From a checkpoint of a small transformer trained on Wikipedia: MLP 704 SwiGLU, 6.17M parameters.
MLP neurons of a small language model. Each row is named by its layer, matrix (down: output weights) and neuron, and shows model dimensions 112-239. Each number is 500 + 50 x the weight over its row's rms, rounded and kept within 0 to 999. Numbers have three digits each. A neuron's up and down rows have the sign that makes its largest values positive.
Before each neuron's rows, "fires before" lists the tokens most often just after its 100 highest values on Wikipedia text that the model never trained on. A number after a token or word is its count.

fires before: "g" 19, "u" 12, "ers" 12, "ct" 9, "an" 6, "ur" 5
L4.down514:472388480629434540414473506568572472455500426497544536535501583424564533512539483425497539579537450498507566516423479474536488450430458438468530503558570501535545427538447530468564505543567439479436509502513493498421506537479518547600545489440482474496518420485581520490479535474442436448492389533540431499374439531511539441426487492438542579528446400545529480554525531521499559479434

fires before: "al" 22, "ed" 12, "is" 7, "an" 6, "ish" 6
L4.down384:511522497411385590446503526490581535564402507546526503576490445481497464501490553489479493542538371391501549430442571511479460436524476534430444526524511571548516500381538409485509568424480494493571503514507536520492501439494540546505463420474454495444492482441539408492431588571456506469459486486561529550448622556421581550519503490625585494490561482524506455400463473482474457461543

fires before: ":" 18, "o" 17, "e" 14, "am" 7, "ame" 5
L4.down679:489478539402563457432478544511467429609381487510506553552418504590512597550361577537553514480489448460530520421477575500481545422591412518504551461423532548492473522434499504543522473487400478530485512425490560509511477490404504448587530459535544507475470459540462543568471460471542512500461410539538542543439513481545548454565498445419479500464429553490513538524488437481487637484471

fires before: "st" 42, "m" 12, "4" 5, "d" 4, "5" 4
L4.down328:537491483508525503489478410514476446445499622444557542555531510429572457427493547459462446598605543410556484552534500587462557594534486579560443589491494459509437481459467491593490521547542461483482537503499520545534498455499511479500562512528485482524500549459522512498530544498498486531547423499472556490561502486514534488555467423486552478444485507534541520565455519510528525538464

fires before: "am" 38, " |" 12, ":" 8, "ar" 6, " 2" 4, " 1" 4
L4.down391:483520480528437478539421481533494414560504505536508479441570445475456549600459455493446495554474447407513439455491513511358561450412501514556506481491607497511441404485572449524495524461568427466461500413547516592580504477463591493541504553528579520485415532503511461502504507486568481412522470519419500556479550461500483498560561456510484479457435554584515530551535432466444451446540

fires before: "or" 29, "am" 13, "e" 11, "ip" 7, "ct" 7
L4.down468:600427482550480489543535509536502472466438493407490526444505366508438531552436577631476479518521513495487418551513515553473433470530530400460467579453514599568489499509538477491465490576533457576563488471405509480456534486531523481536395525519479539579422604498536517454401508448482539500564570475569460491518421483419475427505452494526610507556416564537418488482504533504583501497543

fires before: "ed" 20, "e" 14, "l" 11, "r" 7, "es" 5
L4.down66:458558482593559433465448424504456487596540395508513519480505565423472536520503511505494567413540592457466406498458466549531575567562599555560496529581474512420454561525471509525462484513442421517485482483484516507516492550491551523522516486514480426517533441403482545512502487476484467519490459494459440485418453515439494408479441593475451497505517486466527453603464510580571450508505

fires before: "ip" 21, "ord" 12, "ore" 8, "i" 7, "or" 6, "ow" 5
L4.down262:547471442468503461578571474528401511498466411495593482521473430492501572537590514559558523505455441460495520382544479501511528537506534604507382539492488495432452457538464518549387458548476526476543472524538593554482539481503459449473499544530555527473407511491520540438489528482477598510620538540508459520490521447454465472490415487418571491406497504504402525545494500484505523437506

fires before: "al" 32, "ation" 25, "ion" 7, "y" 6, "e" 4
L4.down124:482501576443504443527518446464477468511575527519480482571520548482574561393474502455400516438517540471504453497411517549497504522450471542465570570432476535489558440442546590482521421534553451508532569567465536535544477631494503450515332545373625512453494510596511596504520551507442470511552474498536519523531627619511517524495466399482489493538534542518471528541440491516513422559508

fires before: "ed" 22, " the" 9, "ing" 7, " in" 7, "le" 6, " a" 5
L4.down112:486503518423520497489478436593509545479426476514489481469426491472455486453494452502551476511455477440601459574452562432495467489468536544568521493509583561435420566456543471490536470529414463423603454463463596602512570446495432569468484436465576429457557439429454463530508524555562468502471451515496540523538529474331529503465464483431505419521469411531520436488477395503512538558512

fires before: "ore" 17, "k" 11, " a" 8, "m" 7, "or" 6, "ed" 6
L4.down153:484530572435431475452467408510501458513590561560445484527394492464449542522479500510515481532488548477459532521490538447484459568429490509483422531498500564395579566510482570535527546527554489548481611434463537534466547511490481485452506496498482535414442464489364428547505413464575558355530542568476498551598481413449510433459513547536411347510550453430527519382432394483449501506473

fires before: "y" 18, "p" 16, "e" 14, "==" 8, "al" 4
L4.down607:534529499447501508605495508504620507408552440483512515528401529545538511450548478556505465465462426441425501572522509475502529463462615563489561513531530492550467476436528441557477555484513484421422448493488529498543494560576502448564497507447515443518574515422483492475491453395600507512496568401598451501554428576490516396518548513595493562442542476415419473533463480452410454485441

fires before: "e" 28, "ou" 25, "w" 11, "t" 5, "im" 4
L4.down0:483511546408438475535547517492485477493490508427572569572532459529490461461486600551493491553512519391513513483417496532474498433487446421464481519545575483570514466455487517458483443448394424553557537422624523537491540447453487492593404432547568550460473500511460497518437477491440551427537563575525534521445519568484544477525492437528502555554512511547473552490502509534449557437589

fires before: "ed" 36, " of" 14, "an" 8, "ment" 6, "if" 6, "al" 5
L4.down517:534524538517446430437526506576543490545499582575463582543417425414436485450505538542449594447468551427467506532529464408544540437471489522479448486558438512509478429511509496522467556463537483501430603408472489436431595444399431555476497477536540519603428511460477457431559516517564599446549446559581458537534501625562600426531484440481500481482515544482530512418450515474444492479481

fires before: "or" 35, "an" 16, "f" 4, "w" 4, "al" 4
L4.down214:497494462457444591511398576452480493458514559554515476484460474426495533504419583563495454438586586512366583492523560481464469529469525514420461465513468412628494484443530494512482490513482510548577439432608481458512480579441560473474491482469496525523494480393475462514466452501491566455530545472567523542494464512529530444475480528547454482469538541550427575450519531506501424507459

fires before: "er" 37, "or" 7, " of" 7, "ed" 6, "ing" 5, "ers" 5
L4.down67:595464366521487477436490485506514386513463529432395574520491495517557550566594516508597462528484549461477513462547498539460521511571454589437406517475541461545494460451456576525544466401552500580577594410613592482546391514471563489461523568494475491517515421456489541415449451535518483501533389458549488535470440472507470469475497525447420517402580625509480531519484523584473545436537

fires before: "t" 20, "\n" 12, "k" 8, "e" 7, "at" 6, "or" 5
L4.down443:496548596578499461476478512562433520479485570457418419498458503628563512544508462490463418518500487478531468636582562382468521382556493483483526418451473505485519526530572550432472433521544546487522532525368406431491506478513596537495497449509523431561432555563493464517385508441437528500551414496493472416506527471485568462538485509541460454544461514453415519411568539592454503503446

fires before: "n" 28, "h" 11, "op" 9, "er" 6, "ed" 5, "re" 5
L4.down46:554550438506451412483505540395470519564545422475477513458411583514536537505469621507463476517355450500552505560546574556399461453569543484539486436499447594484484471464545422567584584495446508475419610498415463468536558566431527528527495446580463518477558507469508427494553466513464468529559508503468584509501399498477526537506549474568525537463502508457443451490475509495535469381534

fires before: "k" 18, "er" 14, "t" 11, "ion" 8, "r" 4, "+" 4
L4.down448:461594579566429454511494521493499498535560515425432468475531588543496392580491518435477557443478500465446523541481594492470487525494535570567513590556558482460510539482463489437538526495405509435497578435483475518518487506566399403562533494498439534494393553488514424492498530514507550528552517440468508557526475538473504372374468501577507460453448563575445483462556559503529424519506

fires before: "ew" 19, "w" 18, "o" 15, "ol" 6, "ro" 5, "ou" 5
L4.down435:430535615484443496438429487503446485623540597483466433443554494447517520404487530487507560584477530522541507468488461502550434452615551469456574454460500495549496525470433588484401500420440552523464531559572555474587402500436519597427513517560575574479540498481498460544523426495519538518483526586508489438566453500504497508512503384680521597548537461537482451456468389530521523530505

fires before: "es" 31, "y" 23, "ed" 10, "ing" 6, "ial" 5, "s" 5
L4.down509:565610499491559456493446481558546417429598547496482511445503474443496509456475618448477517482444558418394505492522527497462509583454434576535506521499496490512504562485474480500536566451433439436536531407532457491509598498495511565496598483565423459548544436419399443501463442527507514601529485455475570452633442462482435542484437395499400487428505558485462520512473540527492510513578

fires before: "ation" 14, "3" 12, "2" 9, "0" 8, "5" 8, "4" 7
L4.down287:501456450558499384533403580509454478438485534518503502538463421596565419475540445533507487531513533484469529505522501478526494416510453453503481504482498557581517586533549552508408478561471521471464544563540515477548554444519577623494556460469507377476498477445552580512552431477570455432513460512436521437577518547364470551550419499545595524387416563574486543578435461457505481481503

fires before: "ce" 34, "ct" 16, "ch" 11, "u" 9, "ut" 9, "ction" 9
L4.down453:524482466548541481478611545467524463581470445410637560503505518420475468479502458451474475570541497497467498471603454432518482455567581458586447490438573558542491496540462470489516586492585413464471504522541558499430469602503526501505570490503499518474428499502539526459467495504536497440430462498455497445461466467455652565451454553483450453571473508435505457515515447498481521516476

fires before: "d" 26, "es" 18, "ion" 15, "e" 10, "ive" 8, "ed" 4
L4.down547:467540441453500509439569636522446517464533507468522487535575480442519437542435504422496552468468594539591508459480492578606481485497502524569621449483480475549580575488527525536511527593573358613491529479474434481486515529545556510468562493378485479481566621570502458549458426457538543533578416529544504514452424557452515461396555526477470524468438427442538495582485432520540503542509

fires before: "i" 15, "ich" 13, "it" 10, "o" 10, "b" 7
L4.down342:480498430456500503447477513483592502506526453518564535610609457529506534474442522517462546399543536477505455395501445466470486504329470500520500542480510562464534505467546470604470458396464479550477424440525522512498598539482488540582559435530459507582514515461527525529463551525548454534571418450440543522469432473607467487507509536483403509524511459499506537571550475605481471493594

fires before: "al" 22, "ation" 16, "ary" 9, "n" 6, "ated" 6, "g" 6
L4.down51:427572469522540442445577486436512468518527496481451461535474497407533517584486518485583462413440450438513427481467531494447490343495488451444532587455520497415534519468511476468367494529518463507507442497441501572499534471474557522550484468566572514550467551645505413604599564470472487503516508502591486513475540450559519573484443470512476434504457573500489521454380511427554547478480

fires before: ":" 25, " of" 20, "e" 8, " in" 5, " |" 5, " " 5
L4.down272:461549459534652595505426548491483564493482583524463512568537412391451555489447571488514537574582534489461520411500442427485564575449535449493524433478504543445491530434512482484434576481446600485407476479493466460440424503547416536541491515518399456555458533511475476485483505455481481439461471461448499542465472516464484498534479490509605542510446576429451498504506532525542532500514

fires before: "on" 21, "il" 8, "y" 8, "ic" 7, "it" 6, "e" 6
L4.down534:517525575520515517492439560521500485500520479550489525511455499541555492494570566474477560487481456491482489537520487459468524596595495429485499502392455461543386552453485520653527486512499478487491467576524403655496457589556508436499476402542458496471485498544508473591553546523497522566538454495595473527554521550478397467491616518549552617476582490511527513542541530400451483445452

fires before: "N" 38, "at" 17, "ra" 9, "n" 6, "al" 6, ":" 4
L4.down209:560434575416526442465491455565539552482539435582551444470447404500511507453492482576494641386523484462531536439452522555577522495499498493621547508434426486494515485529495519571571512497514464433536523655506464416459481416562477544474657455507419547582463564512479536484483499508510470547537498482500485431520442610565554480480489494504474585367455530484539478509478479460544523509468

fires before: " the" 23, "er" 19, "ic" 11, "ed" 11
L4.down6:488488443519504471499507548545466486539431496534498520473581583526409501488496440497457488436439528562498507540483467508466512506563530498548478515447427445422478520487546477472471543362488498467571533418453432439542526508458513527495513614486477555464505441518579495558503502438593533535564446412442520558427543502479534538455523550557476464562404415326446369575441454472507637467402

fires before: "ut" 29, "at" 28, "is" 13, "or" 7, ":" 5
L4.down475:551353547464530492515419529531480514569530459542500493497512510544473454538531464490478551526393512449417407465512413492525611523507458482524432544515434534518576479483501443495408521441530535538519495524543492483483369527500497481490614542511445384538474552606526539594450445470507609432475440547541442555517494568496427500469449480498470485430564509582495592507446498497469424512419

fires before: "d" 33, "y" 17, "ion" 13
L4.down632:454541529502438502474554606467423548480514545449564544490501515500576530502507593404514538508579511477479458487461496518407512522491481461555563473462540467550580478467493417450502575493564502541509492439526479481429558545560442640470502439540505466431462617443533507501487518554473475453409484559586571465502484481516416484505398546587427401473554450470479444534490535497353487382441

fires before: "ed" 30, "em" 12, "e" 10, "ing" 10, "an" 6
L4.down115:535527584490522481551439491591528553516527710461462488466531489481492423492531460538531427392528516524446458559428510567558559499483554566436533410492432467611530554441510478500524531481485486557507514503498500571489555534389426489452447495476466454463496586482512453459498512504513558497592438496496551521502536430542477515512524572432524469444491505581466497459475601503501482462470

fires before: "ed" 31, "ing" 9, "ation" 9, "ion" 7, "e" 4, "le" 4
L4.down69:507551476438537544498370491539491465520520475558516491493454454500526529511569551530448528582484572523458527459487562492469507581536544536569531502454444451437490537472607504584377462548570546428544498421428485429539441507523482583511526459487397459504423489511455561500562512491502541493513513543551491472555557442561434438468478512473532570406513435548431482547582566449506453545511

fires before: "p" 31, "m" 10, "h" 8, "d" 6, "am" 5, "v" 5
L4.down421:504439521501494498546478545489492467468485460558518478469582496548488535592488589348521578536413488434543554378482556537478525477511459501563492487530573522481476498514428371542455542524569520524405490559505557533527523559468490480401569449575505361552499558571542502548453452418487511462581515564517454419477442497566474507538465409516561537457444546471456499528563561565476481468444

fires before: ":" 44, " of" 8, " |" 7, "ry" 6, "p" 4, " b" 4
L4.down65:455423579479556570493486506391482555470497526459513526471492553542535550471500476584495593547569423481549533594479581493520549450561484482460487442480467514461518529439560552614502527464416553621375490512508469504514422486569501576499498531479541505478445472420488477465502535654522476541521500498477516506528441519442591491555492474513507607522554558514527418526439512484626453567442

fires before: "ul" 25, "in" 22, "er" 12, "al" 6, "it" 5
L4.down484:488550436488612514456500569487515495468481562601573567448472535408519446524539430423544515507434422461555461502555415429487493531521571507509504526562491559558513555523494514516474463487588461531479508388598419521465535547484487550520606536524482444380494449516521443481571530426451356386455469563548545490517556491501627500492510504531442510496581426535447382560565385430423488551536

fires before: "al" 25, "ber" 11, "ed" 7, "le" 5, "ut" 5
L4.down627:492496521477638512443613542455551485457505457542489527527511479460499441431509479525555531443481538623543459565410481534497478556490471482630400560483491435592437539456434547539437588454536447501540576490558545444503572507500511473537544583565476476475483482469455521475515592455548562588590475511481501469481473455597559540476540464468523481451567545453475579522481551502531518564471